MLP neurons of a small language model. Each row is named by its layer, matrix (gate and up: input weights; down: output weights) and neuron, and shows model dimensions 128-383. Each number is 500 + 40 x the weight over its row's rms, rounded and kept within 0 to 999. Numbers have three digits each. A neuron's up and down rows have the sign that makes its largest values positive.
After each neuron's rows, "fires before" lists the tokens most often just after its 100 highest values on Wikipedia text that the model never trained on.

L4.gate1091:512508557516529520520493511592478454584428500504521430513503437547530481529541532518524497525479517490480472425513508525477516534481528505510454504477539503455450536491500481502456512526524537501477517553539506540511513503546491487465406502534463490471464453459438510494473488475434507408454461523483496537473464448463479504534561518537512533590525484549553511461536450545563498470506576494488483518506498563420479446498545590533501476505483521500511548547464535555475505452495482511556561502488495523476536467527536501512449434517551402468477436504468575488505505501523455521506514499497583486480436519559569473539519528506533530501489551526468555454531517486488482474447484519581497494494510517562504492513492441551512549524543513504525524531538498505557491472583505
L4.up1091:544461482513492576513514511594515573523470528518521451530503503544555479489515529485523451485413506495517505540518451473381476569457549497426443538474494504458486512646505530518546519540540497578497522492459491530514546538515539541478461547531567485505515419509448510498451471508460496466422454517493531471462527435479470481532505510520406533521489580486530480454483409513548494509515525466440466513516554526540572534515480487565458452476491477533560467506530508538510495419497466500484450497394520488427526525434503472568485518494512474430493491499507503496437526511458478469562530475488461494531479507555476508503518563443517548530505584463502560514506540545511552605476498438519513548518554427490495513467504542549513564544487519557504470483488531569531484487504439
L4.down1091:528520520478444531506499491461495535469501551454491544524499473568442496481398474521478447551487473458488577536502498540436503515498467494498525529523466496494441535882484502509552447497454477525552469425469483499495546521480522506533521497494531513488479505481513507467542487534453532480506471512489505506551531487510586536522440507533433537465503557445489494536542418458539490503518478551520514491526510532505534495516450525492500450465522489483527524515453502481529448501594481480462511474460500510470590560401516523506533474602525539477488552470510557490439511502448519546515482487528488501510496543483511539521460493519511461500440498518524580519446510486490503483508490531519489540517535485498503526497523637530495481497470513474463495430483519518478546527487489
fires before: "|"

L4.gate464:541532533557459539495534513483470484564497508549363501427515490464413514492480458478527435470504493439446446517492563501511577498524513419532497503453456522524517468489533509523465564468526451514496555526497510458495504425475551520502562504549518495513500470490543565471502496546512514386591519440477474567474584493549517499498490425504551492525556556518522473501435527475444515508525431490477514540495570532469499528496543598539516511508504552505450561502474529493466443556512527551539466514508496475518513472605532544519394485485548494543444480507454589519599471505484516521522473498504485548446522480488489484562518524514481501488568474499534465454553457521503517503503534501534483508509495511523493489574480476510522476495564520536479560509571564541504478490542418
L4.up464:471472508488482563508500442508480439450461532480527500509482476552544517440535537476467491559430528492527489500494487519475482529456528516523523468498574524427477500476477515466475504552541539515472442532514527448482465484524455463479499562420525526571517540487486547493485505461466486476542476480485498481562433572533499547459514529534538468553479496495593502485512532562461514472539564506480527475512505545497571512448530499517443536422547522496462486533516463492512471481515509520488486494517500509501476420470462459428499484534526468494536442479495565519497476562541518494466525477493523497498462501497468526492513456524475491501505447554486516499518527486494530544550490523489524531476457462394507621544480492439527524555588461515475476508484442507535472384500519
L4.down464:451472498447482461482537499449458473476518471388499534446449551490552470512564454468518480553484545513488522489548453493464530531508453492458494475510438494581458546443587495523573459523578431549523447457534460496448561544456543529529436490484487449468493504475482427497529529431460513471495504531528487550473454524541442473470502486521471413527487474484496555503458531551463520513453540499479451418531500447501479485435453550526467523468525566492590530497436529492496525481482500484570508488480549448532530513508527476417499447484542501524489594496461487526515553520541487550578533440487473548536466490451519521494510525462477589537505517506448548495369485504460460464549523477500467474530501473457440511525451544499553516487455516476455427449494426545518612458504573
fires before: " |", ",", ".", " in"

L6.gate1129:538538507503453549523491577543542516544459575422462496502483461465450594460470528403431469470485504475467520529392392506530479479510523511534497593527498478480579529508528557529514600409557584454456468513498494552480491525506533538512566432555461520491492557535490535517546533517512481544529445557411440498482485474512501520497499522505513511470536413478519449505507499529450467569511484527565527447502545516483507457453562504479505519502556521450517505524490580526517507479497501446515507599494454463552486465467472515488464549490497492539483506528454510534514479559444510542536563530475483443506518529466535444492569497491499477412527563509528559457426503574474521508470506539581448525473512468497543479507494481442510448462526534501544475460480543510549492573500536
L6.up1129:556482558488460539477492469562440524519555612549494521444476480518552490550533521463482476494577520525544515460482455606513591521492490492472454572538504476530510489434402505512546456454478509482445483517510452540545505590579537487467495540517538462495499467505507505461458573558481528528558575533460504509521515520532507577483461578607494410460489456543447458470463494482464482549464495478507531511480496431477449486436586479465504509525517446470519458500526470483471528462479488472537483492545533498491512499417498482499580538515520498522527490492506453494495538499523470557512450492498486492386506471479593496488542503486514468506500591469503568430448474463501502519463512529488479522432450542549496458484517499509531515509519556483512525527517494524458501501517540
L6.down1129:564368496478491523542434487408532508492495470445466553498528481476481517515482445457518508572533498556408497501517448520516546436480433499519487561503519541421506587607542501472507563437542498467488514534478565508443508537530511513532521446578450431494541496478536497522498562417541493497541523623506482492445528510516494478493510527424503466512499449423461533504512502540437451538519535431495559458460488532459425510467542550511533532522491459454522492492455539503549439488505531448477498512548502471506481446488517507491600514596543480560477557474505558466488442552494532474497529485465510472509530471529534517469545514462594533482550452559447535523444514497465527506462504546508491464455538372534525496464442484487529429528537523501510500560475465494490490476566461
fires before: "–", ")", "\n", "-", ";", "\n\n"

L6.gate16:533465501567429482479465574495525525531457474526464523495554591425562522393463517461518461421439435527457526440510543509536580572537479429452478436514465460550484421417531544503558519475475477491496517531473544552502482430494523475493477456560402527500529501545483480521498567453496548411571439582526470515497493542504483492473482544451560537502431521512567456513471455517467525479535504506536508532485497455427532530519408524489556482475506496535487491574471528530476457470407482547508458497543435519489452441540564506493503495498511538454548497486550503528523505489513516490533487505488523591425520495517489448543458491486517510521498473440512526478414540468520475470552571481505396450532554534473504528462498482465501520473508544526435428519523482549570463519422503
L6.up16:513498456523494548507496534517535480536463487538542476466505544537489564549508445437494477531471505507536450493448519528502517477585477504550488446581466503434501508477531541541465425548512486578490465529519541524558542586493490533529483470480468499504528533512541485543526461464459535550519542481505448525509517493513412517478496492485560511475530535464408505488477481546462573495453497565462519442460497518472577547465537557437518496481532554496499513532490514441506517473519502497593483508544520419512556399523515554444511503505428529498484457585399541462502515539508499556432529577512457524521456499592518553466527538520552494419514550511501564475529482607483505470483548559482493513548497493537525464496513538511490487495483545449430497586523458413464572397443470
L6.down16:493508465584518526503483566462531496522511564483534476491473501490440470525468525504474545544457535512435490508479476524502488530557474497480529502547518532469432435557511505503455441455472504492434543372557480518452448492488587517550496448451446417502518525550469430605463522520484439504505497540492474524535468540555455485522493546466534376488507494458498488533484523473555528493587572523529541479462527541493476512504556491457474512506487557455537534436440471459508510442446520531513513528565547480524462480489427537504499483544550489579539501527463531466553485514479435536491529480501607514522592562489523504457565458446505553456504570521519501533486475589470503471487430474481462443513501493533572546471419517546515531500439474537434440534520498493462532507509477
fires before: ",", ".", " was", "="

L4.gate69:535664544508467573405557531426498487528520501520500485463544451482577472488471515469529573511575453470498427560484501518547524435480518575480512525481544554438504517495426506549479437487465450492563484590424589508458503502457536523601519575538573493489423447549443480365539550518496398503445442479501542444437527513539541582486533512559500502480430479453478568489456502515460519500481453495499508581543477519561518563486454533527520451522511520530454481557519461542478473525535492454523491501568485469496540491491477493525467468503426514571507486496479415533477530477500541541509513476498468562464573513488489459541458515555518580445531548538411516513475457494550511501458453504513469483515497551469455492417554453480542520484433471480536503541446463447485425500481493
L4.up69:454468582460512599484540452468498498489491492619429452519586541493563467468488452523522505577448433466571480560534489470496492462499553506445490443522454456552494554544472455496492519486480444586510470477486464537498482551509547550516553458478496470489563457527475482476544541452551457563510445499554486506466449520536467503507516496444523528527392507545432500452490526548492484480577455556482545508530512484521509608492495479575562510517532538515490377511441494502492473483525487490478493502497507490488464478513522494511474426503488451554403531458509499505520481469534481486524417488531449484511489489468480478485488526528464520472462464492343468483494411456467448530500422538452545591484551472502515543532495486543515443484457450445512523554535456527621514451454454
L4.down69:508419433477545440504493460601524494458507496431471525523475500489439516506548489572481486471500489515500563462522483503506486558466542485580490529480452526561520463545552457514515570476497532501483541450575476542602511470461494496462483480514507526540548593451526527541515471569433569440533595504523469578511516511507456425492428480458530473501492508562478443469438494426545449423421527532587484483502519524420450460547523539491442515437482500477539531525527489527569565542458500536502479516500555546498605498538474542475518511487465490501494500556513510514542459585569499478538490485526540472536477557486495538480518516523469467484500598517552543544503497452475500589533505541537491494553470498519526484479454504542490487564539525481392568452507596494481436514508539
fires before: "|"

L4.gate218:486460530506422505505424494505485464469475471474475460487473473494533517516427506525510525476485550519446526495533479436486500549535414515517496478525532513479454435551476604501481455493539501470510499557483495449506508544512454531594478507482464462541485481503503535443538534513499462519495534535473500514470516510544498472465488546543554485563491448477519560464543463477531443457555476435459521482451512520576502470477431503495517519504513510467575466601533527482609489531516456494510508522577489525547489492440513519508491513528461497485508476495535604529541530554483501510545470425512578579477519534547472474534463519481563573461573472534562546479471493545561456514552431578512518547505537449478541465457527470439428517472541607461485488593448490499538472523544581
L4.up218:454444501520424544562461512538454534500516540503534493526496476500542475502563542561535505527513449523572459494510455492525544541496519541529591507533525545451473531478517498513492490584456469435523561449444487506487539527506494420467536480449454410457509513486544505510458455531517499509485514454587506446438424555487462521531561550453483566486500441459542518511486449447430594467513509551498513490516513474529395523596487495518437479621510477501442407559527479483511510468530506473443506471503543476478524508537626504430516492603483475515490485486560493459498529494475483489445508515409497424571578530444486507580554451479595493488554561476557528536517591505538475497517485461513439476570473536558500529530424540478391489450404440496493534482487512441464509523452527
L4.down218:497486511506523522431494461455541465553590478466462535509534523482555538454504564507513404436424559459539504469445500513447561492549488512497451497467532519493534508507521490579535511459513527506437483532614478476548532465473560448491539521480423571508566474453514480595439498499459483499421493506485422534538509480450521461593405532520523515518513555582505469507495473544465377489525459510452470460477464506521527529462555502507589536482495494510432441452337477527516515449495569477459533452510484525489511591510469555538488510484480550496482549575441544504533550528450462402506464492524504536447476489447497520506500555494489523540497475496528480514448495422482447637522529501540480475461471526451532418507545464479503456532504520505505561544483498535479510498432509
fires before: "=", "line", "|"

L4.gate710:454464465536456554519507488474468419540483496506510517570511458527569533572461522501516545429565539512515511475453502463581493491537465457510500534506566503474502489472510495408417486444516476470540497548470486472463513550440415456514461475492440531395552485479550498418497574535471429496469471570476441484445464533462541505516556477482543485486505475559519451486507515543448511461504545479572524451483486506449439547546488555534479475476507474493500505576449451501541393462525447521523495546623517516584505465442505502424510451496533431503525409567499550538468514581502525465516499528557482519519504499511562550474455537538525539507503435465511536404522553507528496452489436604555544491503474543499480502517511526511509466483508481502552446572513481489576490452548549
L4.up710:490549465510467552470533504508508492506458503525521474502487525460424511474550437580515523513529493492506471514465462464436524398480530435508511532473525442501568546534455427440477489519521468428473501531506449487452512484529516515509550524530530472577463538538536489498475526415513504459403455507551483461403499469469546531545606526468520537465544597493472519602397483510474531497514539491461454569414519503559424538491489499506492506555523529514479477483470523511445500559508473464507459476509539537520512506529469526539495530466484524523459512465503421467532539457450501441566487489471461485503557569585467542544478512446389446503429565558503454522469443509521547538532476501490474547522520505472468571477496556555537486493487452469473576489469567492428436479506505
L4.down710:444456501537507540451532516467571493549493451520532490532504493504564431540598441568477415487482520530518513450501458459516442491455494473471504487447462525539475531589527419490522487458527516526495474498534475489558532562507480498519459551556524491489529466513503437544513560510538538505522457479484444540530466487424560477504460455443492478475494469534488502514554537493553487475506526483519470499528449474464435481502512536485559523523528455512560552514473496476568497511432583504480503459580516505501522534436495570505467505522536486533437580514496480578498559510448512504567490556509502487410522535430542518493533551566506475476497503489466523539479479469554477527549489513513453529452537567515547447527475569453484526507514567460424550471541522532510573523523526
fires before: "|", " L"

L6.gate665:555521485492535443439519485467449455510437511641544522468565478473446525521461524519493515505516579508518559470558493513575531460491460445418482520478505513480559484476489575530533508420518508527527458460500513494514513441499509432537524517570466493473561519451487480546487538487491540542448546466521444524536503509509506472520481526448494502479464518468426479474458530522446427485534600536481475472470461566394473541494481524525484524486550547417471504468488451539465579489495470461619553491502493477454486478481542553514448536489504462509447560479547543524504497553466459608474458468464493454442460519493557530497527509472486480499509575517516506545539451535484530462457585534513476562542524452514529447486467512504481411464554582526470579478498449446489541529515540
L6.up665:497458430499526421570435532504597502559543499426469451456559462457527452450532503470537505479549525518470500503435521519515492474533503454473566547487424528515523439453448485457518485557554518493503490481496456518507521480451462534456476385502545460548530483542561441500494451507452512522499511454472475426582518497527493510511514468506462456471482446520543446518482510411465506500483491480527519455493508495510466419548501424455480512483463489427595504471507512405463519514488456477433439437485463519463492505556501533491482527459497480474463528572442549489581526532560587476506504482506444494521473490476534515533497470442481432485468605506504620441472508500516531536460540513478482500530433575548484537481477475489494522452477507537540457460561522562513514571503423
L6.down665:516457526523501547499495511552497604462473507530563516455570518512496487507466515481482537430540563490438592517493444517545474476423474437506496448443441486504496471448491483550520506397475440557531532503539501471497517543441487509492551451557443475459594461506530505596457530497514531429521491528506553572499502517508554503576498548491521506474550504481449479464547474506553544549501526494484522450545507488403524528465528527529514558521574484497591459488543518508507509514525441558547550501495484471451456502504467515488505447448483527513556545503500505488483559536450433520519506495472431527535476535532420559529533481446566486475506524523490502517610491508534477503451470478480544504538498494547477567479497484528502419508537427514484478505466470523513528470528515
fires before: ",", ".", "\n\n", " and", ")", ":"

L6.gate363:517438537487496475439517544582488481476548511566394422531532481461508453512508483475484419482520520521543431496481547496549535478518452457464519500510498593551493478490525476530459492506506474508526547504580478567449534441462501492458424463442511510513506520432502489491464484468441474481426458515517505517496497460492461512490508472501557523470482516481530499486530483561536519506438536439416546503474455464463449441454474525536546496518376530527468467480446512486454519496483498525435536502507481524519459545561496446513480450422439468502521488451528508528524523502411523552582509521479488482526466536534522521586499489548471497563530451373533468553516576497502481494487540511476382497601560580472489534505512453536432450454505509518508582499470433539532476485504448
L6.up363:526489501524436496442516485415538505488427489540446490512478537405527516494429482427466540574553509500469471485544442479509492507539444508500490593440498547503492591527467503505444544494551508504515494473517474533466526525508495536443497528432523522568584427550491459495472498473480516583503438500507480510552471548525443510472545516489513544506432546539545449535550483578438492474527416477493497509504553489494453554512490476504472524527495508412524460496477494499513547524459483538510491504374501524475524524458569463444525527507541503466506484457509529461492543536525480496502531486437547479533444474503513533499522541545531511444501461499520435458513509561533475485457491479416455460511514529459547521474478471529463527504431485424523480531442479467501486465530425
L6.down363:513462560431507475475500499430517475547477487527450465432455517446462436484442540424432495556553538527425494543477405525570432507536432513491481477429479497510482513533492578547459512502493535518495560454540436454525502500473559531500468510510523519453505464558524465550528509495557468437557520540524517513430456570518492488474552486474467529527496524510480466569540415495511420499508468507491500533456544550470469501454480485448539570514525535463588375510541503460515515521479535531467554521482504486504553501428537490510453549463491475489505522506548521527498498469513536517496463456452507470483420515535483560519633519536519493541505480547500509425520498512443415568448545500437490483596541476559466569504486558491472516468480493538531452501532527496478499472620503
fires before: "=", " |", "–", "."

L4.gate1116:513500572524476543463477527417475539496490444490497514539484500447529529471461489574487461503584502469492475492540420570491491511468496445511508520459532538471498483505509587476530534482516525460540528405499503416505475452547456591582518496507472466447541501551524446471482430464483496495494440494526449519503498544508487504504475506443513509480482465459449490531534473494577494560498450458599541518534495526385528536503416536486549511581509467422555450472505496489508474468567431520546447543481489471525503485480481429470478454511501493497445460510484455548497516473506423589468511469534490448544478551486492491511470422541548451445458504449495462555467533498460471539451474497479470480522550480477479541482522486496465502517504474492544479511511478501530529532500457
L4.up1116:602524407475402462471491485467524495466481513530536477580565555371551546489526454524553469581485490504522499478525513575463515510508517529575524509417539498513502517553512483394508495535508555451503555506488495525522490471499495540498468560470481500455518547439469552476464503482453527509532498486518491448461559499544550521452491537539498495549538516531518563514531571543496575501502411474510527505548559487445546495494481511556415589466458553484483492438462538520495539505541490485486507469528503536501529428533499501501492515447475516534510412486548470481530532517465496536478512466505579490478460438507514446459536532511438502483505520520455488507477531557545467498499540511478456534477472507441528528441420552448503562543495493443530489526450489518519495466485534
L4.down1116:490527496480488522529490542495487544567509534492563459473535527508453442522468497414545487595572499487522585497459545539548447547500545439538510502512542504541505551406523487414439446478481530542433536510435496461488572541523472470511461495485542467508542560564528539489514490478478448467459469446472516476507541496448456484469419522457553482463475424486485430459466539505588554504488466437492464484555444491521552485472464438535552436516520473535465519505559501584511499465550515538506475552481501484534571487536502465517490486460496503444551508465549515471455514472510518491528456453552433516479550512486480472506476487526548479505479456540544552531492525531483449417535503588582504488499505472494549534551446529543509470491546444557479501498474449486512563472523459
fires before: "s", "t", ",", "d"

L4.gate126:517548423498483476453497531483439476455519487483509621595504481524458537576501522485502500499470414483464460520508470514562515444495526485475431513519409510480460553440489550526506404467515478494515551555496516463531625464524482546524495451514487461476608499468460450525504473546488522526436527543506498443415518464466462490499532562538460456530510537510483526548476493538460479507532524473534460518539493553501454514549473520520479514532460458546455423493446523532496579572467472516561545576625534544510499539473502497504497540472467494507487484528477430486511421521455534496456538474546472434512416480478520527488534459473517611482557487473516579523466518518471498544580518521526576484529430565494524499528522570470485483530492558469474471487447542547526485504452460
L4.up126:384510430526500503497459488449446487522533440489549552490592479518552521480577510470524580469572539470561441509489503586475563438546466475475518518516527556516536478496608500526498514561557509468556490501513527466460422519460525452559501472495435547539518460459517500430530453476475505428521501451468540540517540496539467499520491537440502530491460466558494533518546482492516524532515533578442471473458549497504515474494506505472443477541558492528503499486423475498489523461590506560508495510475584508537501555605417442511511535542471450521527508521492450521488501502546486487522562526492465517503526483486429468501487500500516521540507453395459442447512507524517489557537488539506523432530484508501497490520564501527506516524447496528527549419498507470547487499502421
L4.down126:521492506520487499490487528492571453460485510466496467520483476478607550445521513482478524507456406537453517430469432536598496498529548550481515527562499509497501493415474406498510483478602485536470523481503563472513586542498517441506496552571553550542505536503451515513484531404540502504522483620516479456463510566521535453486504575501505482451533460513486487507491421521427491488512530462477419498613502463467527512521475440480462598477509485488487450510471524458575496433577529542470511488438498543482513492575551477505503379496497467494520504448498478480556466453494521448442532504544434521530405516464467453501500533555605467505495508531528455454478508449544462475515490426550503486461508465460564485479501524483410462494405473533506537555515531490466604507543442
fires before: "s"

L4.gate992:511556505557527491437477500483395488486561517446445456447483439434464470476477476408492478483456494488487448495466512531552522480554490451505498385512524538453497437471472485501481449495510521463491487493435541452504505477523544486510491482531483552551493467536557499503441485467523535459547441507416429487409518468519490492515476536533505510503537582453454528463507558577534494505476487482507480612544504500470448469489477503449531424528511504566490524533412521558464509437550447444474483458515503512483591492439478493476486517490492482543536502519569507483516502535492472514488503491496496521498530489489453482497488476567459507496534518503506477572508454550483549525504508445512465511552503490473535497504485510447473497517464574477455532532538488432480463535539512
L4.up992:488541519542526557470441518503502521535472489502506499516472492469500519536476525463456490473507553507481469469520490525515451404549439531520522533522510533426536454551443504552490469448536542463432523502537475472491403570539463513492561407445473519532505476531464526497542519441462513490545528500419519511489505553438494481557520467504415490505475515574527540440494500531528515510481572561441474488507495483520465511504504494462586608551489511497520468487428518498447564460494493508503478533521483564498569540478508462498457514512421436521489610380488559537444575539507549471495463507484505608486503482559533471503414484520517516471425537498489420447443516533498529521437520516543460468469501537549487529497505511481574531514469509482483518473521497416440493447580500
L4.down992:421534578514576387561531519468523553481444485448491531562535504504527469519418545505539488542545478502519581455527508474574505519521537419510511492553501487423432488472470513550402491459571529413492491518534455491534505562493512470476486498500557488541495520521506551448508537520537503477479446543503452507454559507506504462550520528544483460462522501517532530467467507493483468441504501479467465498502482525428508445529453531472498540511465553500514491513503457545480526515492514487438488490500517469511485459403474508493501446577488460483502526529549526487555469545542474385533413501528432533473548494522549478436469530547482515442486433487434526497477470465475534508504560431468525419474529437463557550503455518440500492479538434585573482538512562509519495532544474
fires before: "s", "e"

L4.gate1210:509496501509475503431455575545502451565539457422488458549450535523519490453511549514466467476555585490526489483442491469467529458547475496495500639502543584546529508485494514563532424493441435465476465534497462549489468518506575508480465597426500450506399479508518492527462551481488561523545545568447447442473520510544493489533504495464485478494511567502492479540510534470503495503423543461493498447410473473452438402407419513476497535485551417539476475529480575591418533479537509481449433461500521529516583554538584472511521541551533529517470445485514433541536530544526486530498489470447476548460527461528471481501530466551596473428488512448448529497440499461538520493528552447464484483543484536482532548450519503514450532467491495439482506511459451493475491499545549
L4.up1210:517498563569432481528540523508466500463513539456499348513492495471503455562412516440519477468508488473487521475479497474504497514483493521551518468569440421507504498470476561504534527475574517470510490536499543445521572503501513518444498430538546562492551485480485481461562493532543527522527534508483499525541491520546565511470511561533547551447530497500420552495502429440482496514482454514520490547540528428543529503477470478433462549493521521521477499499460491446460440484425483475489518484514471538474483502551533503597484541461492523518538514425549526462497545478489525525531526516542519540500533448511514480526499524574568414518478522489543454465448540509517495531447529541475447495463490463492484558460521461448381587566483509500517464531472512406509543536486454
L4.down1210:603475531479550481578505497453485528472503559524452529532527580481497474469603502472494490495506510441466561465436452631487543503463508494499503432510524491486534544469477537537506493516478501553507489548492487500422489484414552525539495562570476539542543488510559475564514486433509560517494532513509502464498485555589514478463534485455540465480466452449492479503482526499496507513531479547516541494492568478483467506508533553474523587470496463489533482514455571429509490471519507555495522499530440445483512516451510556520530538555497556537481546514419491467578504552450488535528466504496440481499611434534542508450494554486485538468467459469526593420476534512474462534528485478499494530418453485459495480466572529461584446521498457547523534548572528602461439521537499
fires before: "–", ")", " |", ",", "s"

L6.gate1080:612518471541442399482536486502478464462470532545523409495496506458494480483454493471489467532479518547463495514502506483492509487543461486485496495460464491588507527463424500484488486530466465478493479569527535513494483431550492563518571532511519554531506506465459465551487495498482525559491449554483525506486522567537417484498500465502533511537539422525501490477504544555495546546452546473509544516556597487489495462494548543550510527486485501530511506424517496479486475468442540464462439514473557538524502478490573541523477485445546556541419476440423455495523482505573550493467545560508500450411494537483466523464572481560569478542465510523450519449527552536516499482428532491524464441560489565540557519547429576492470426522464475496477464536499516554447579495513514
L6.up1080:493527506488478506478469530531460499494490507477476471480514506513484419467491463540597498472474558553556543514544477408459570576545505491460568578457549542488487504505481505527461571512450414490469511453517470523540492446520503512491494462499497491435499537566530430485484453538480501495526476479496462461548491471460564555520481515502458465529473506410528507569492511488473448528641488522520496515476518448525556549510517499508494452525576511547524457477485481564573460504443531493576521491529522544488486460556504556506558534496569520485485494482510491523552507500495601471517512445467514520507549485440551492467540464531495519513519460465540504507510499497499473475530503503483490508461546519451537466537540506547483466430508522531483532563512568513516525528470483
L6.down1080:567423494506517434459489473509573509461462431487499587466460556474484534504531465494515552451501526509518518434501418499539475444488455466495517539521549485518517468622545435412584531527536586507538465467506449472511543493469506490517500474540462531563502462453479499453495530462507506502436435486500476559454494509476482512527494534480517482538413565469533594516527506542524531577547485480459481482522500465520454472496517463501492558471520442441487478506488539509541451544478507481543512524542454464436572470529489426486495524514448438476458549577512500572490581493490507585489426509513472437512485505470566423520529531422485496474396474510514522489493529504464502452488430509519525561449527430498526530536439432484548488420517476485471491508516594504501553562541438
fires before: ",", ".", " he"

L6.gate296:444524491510502468474473552453545565414542488515539518572490480455483526477520480493476464550484445508536454518483348464499493473440478450500533489455575493514570402518549560506489537470507546516497469530513506501539481509603507513569469511458465395488454526425510578472504404540400522505489471530521441442490551507505479491473460409517524564525500426539494546531514511516582490464469503524474480513513525475472467452569436514510475423506461412418544469477552529512519441525499546588531518522549489544538483497517475481477531461509516456591451490509528444479492498516508514545494486540511534523497509521523462488515470423473491538519490520519550535501488516537463472496532479555570487526497511469466612506480527519465538530523527579544568527523508462494448592465479357
L6.up296:472557452544473532556530444392457587431501512509481518433545519488499495507402483438531525470512497531571501492455467525538455444478482488512509410523545489447500469491506514470535394521523528540458450462494522476506541476609533517581471429476485414493468467589495547510496541504498507542508485512473501479498482483453521486472547512517539509511471442569453524480556517521502440564550459475512455511531432430406586505538409538481487487463543484504518515503511507493551515531547439539538494466510520518511485446504433477530452494426508568525579473496509476444506449536553603524525511540565525444506459494451423470464406531506477541513520463477482512507458524528494464519509524569506477525495614512518507493428469561494520451543533446471455480512519516440463558494466472
L6.down296:485498465499482445567553533517517435490574484511438479509522532542458477484487506529441545515565501447443490490551519519487529463451518497557484502518495542446460514410455484494469473501484542538535434467491449506495507458485493537412521455438582488516415485511507497487441514481479508400501477565457476415473550472454516539481470538478488499533481441407481519473547503516536522456485552436522517548449535479499522507508417459470476519470505482542516483527509477534506534494465528474518521478494498469533520508525539495507506507477506489445551497463506458435516483492540493483486491504500505514547508352478482468500475478482461529525453489520457613499516549600528526558513474504549512515499482494466554465500425538502434473527523444446561541468399508467423560446474494
fires before: "s", "t"

L4.gate831:528523512525485463515523465449512472466458432540556514579589513473465522425540529531551536526474527504565492476489437453446509451515523535437469499466516520487472474456542452481519507504489545481544548535492492489519570520503506528493420521535499476431508498498482485471502537496512477470415448457474480474536471419463575519523485480495565423479522476499559427503437539451483524537472527463415521468474460402553510491532537511486492504454520540493512513511514416485492494424511541496497512529499447553520469479525519586496476514560495433467483572518443508537569524492493459504512457554512499485509568513534543495460514500533584487451520531481479527488494575512435519510501453436498515531492509545462482535510533396506541618574506450542489569550497482536496543499488548
L4.up831:494533479449502584460508539479517491581452470444511442531415485465499446537445492485563459513550408517455484459515479447493465526460497512523489490500560488523546552467489450539500482491526486501497493507466491545445466508509494437475514442483457526423509411532562479569473473538496458501554592524456391521535464493564515492519587513520536532501422497468532474571524485495504473464524492593566447481511539497515480495528567450441520472538560586543555477540549372495485447497514459499481588485482475497519504518543480482513533543416472487512512536508432498528547509426529474464535464503451518550530523548436509426548518596480543536524451551470483478550451444483520501511507518480367489467425433528596482526488562508504531466467508490511492467524433544530534525506491507
L4.down831:470498470516519519504550482513474439529502458482493409512548497533525460427529351518506493538433458508528464445521492434576578403481467511543488521500521513517607512503550480468482469457515539519525476538521479568466496412469521507505432485490523469536473452498531519491431487393545508443483557536528470457553423567475552504488601441439526455481442485481570490489475521524491499495581511540528481485516512435459457461487513531478522441512471539515579515549496390558499530522423527471471476500544537464478509438592483537469495600510471497503514563491461491572565503515479424549559497548479473451451437587522536481467458531489532509427508551472563485478549514532462503459523496512462513531476449497460529564535568502486499526428424505500461475496564450429550567504533537
fires before: "|", " the", " \"", " it", " he"

L4.gate764:497488475500494527529483475452503491562505463490451505594576494400496514448453490488520543544521433467537439471504487420519544436524471486527510448490486476542496511470520496551482570546546389478520443528484451474463440447492466499470501466554494459475503450515504499547535515464495513513473578516547474575476506497490536478608516480498468476511452500471482488500468444509476518495502517503532603530505480500425543441425464512461478450510505425527547500439439458523425543429557526460502505518493488519506544545493560538497507457485533535540443530475453532449462495458512534540490535504522544471482552442475533462474514432431513559486587487463548544490495475530540494482468502499536525440501477548513543494535543543555555517478518476533475510493521461502528493541458475
L4.up764:551519516566498613489500523507445549552440534499451480496493492485545543551498552500490536462598464504448478457559499472498510482484579511488560470499497447489511482495508466489499564568436411549451442512543443493543522503464525534521515534484522626600470512492520630509515554460500596510489467475553487508515548489454501488504419477534502453481528475505467471453415489484515531464405460560556489414460494481458563465512531514490473541478495495508431558494498504529470495526449439539495529549575523578563611499498520478550505484517460538558506488501496556509535484536479455548495506519501489449462483470518466460504542515466471522538445537516545506470547519489568517519507520510555547525579560511492574475532552467561527490471461491608520457484403515583480493508584516
L4.down764:510560556558496528542471515509502538468512525546483495489511435459421554519492562550497453580499509490474507452518580415452481471480400522494527544538500458530506490586557496461545566510450442473482527477487568504423491530505415541494567541501470517460451532448536473476551550482461543508455561516545540556450597507494525529527468562433416533506554459488520487502481580477559466468484480518547509515511388468484452505479492584558527520594517415506469498453421414437521482477528554503489490496473503496491437525512531528440553573529507502495536460478560495536424497513428558471508463588406472495456486377477484496567478562505533580517575548483515556512448509540535489576522448468488562513531533589449446483501571518566506479488537547440512526434534506513495490428538529
fires before: " |", ",", " (", ")", "\n ", "\n\n"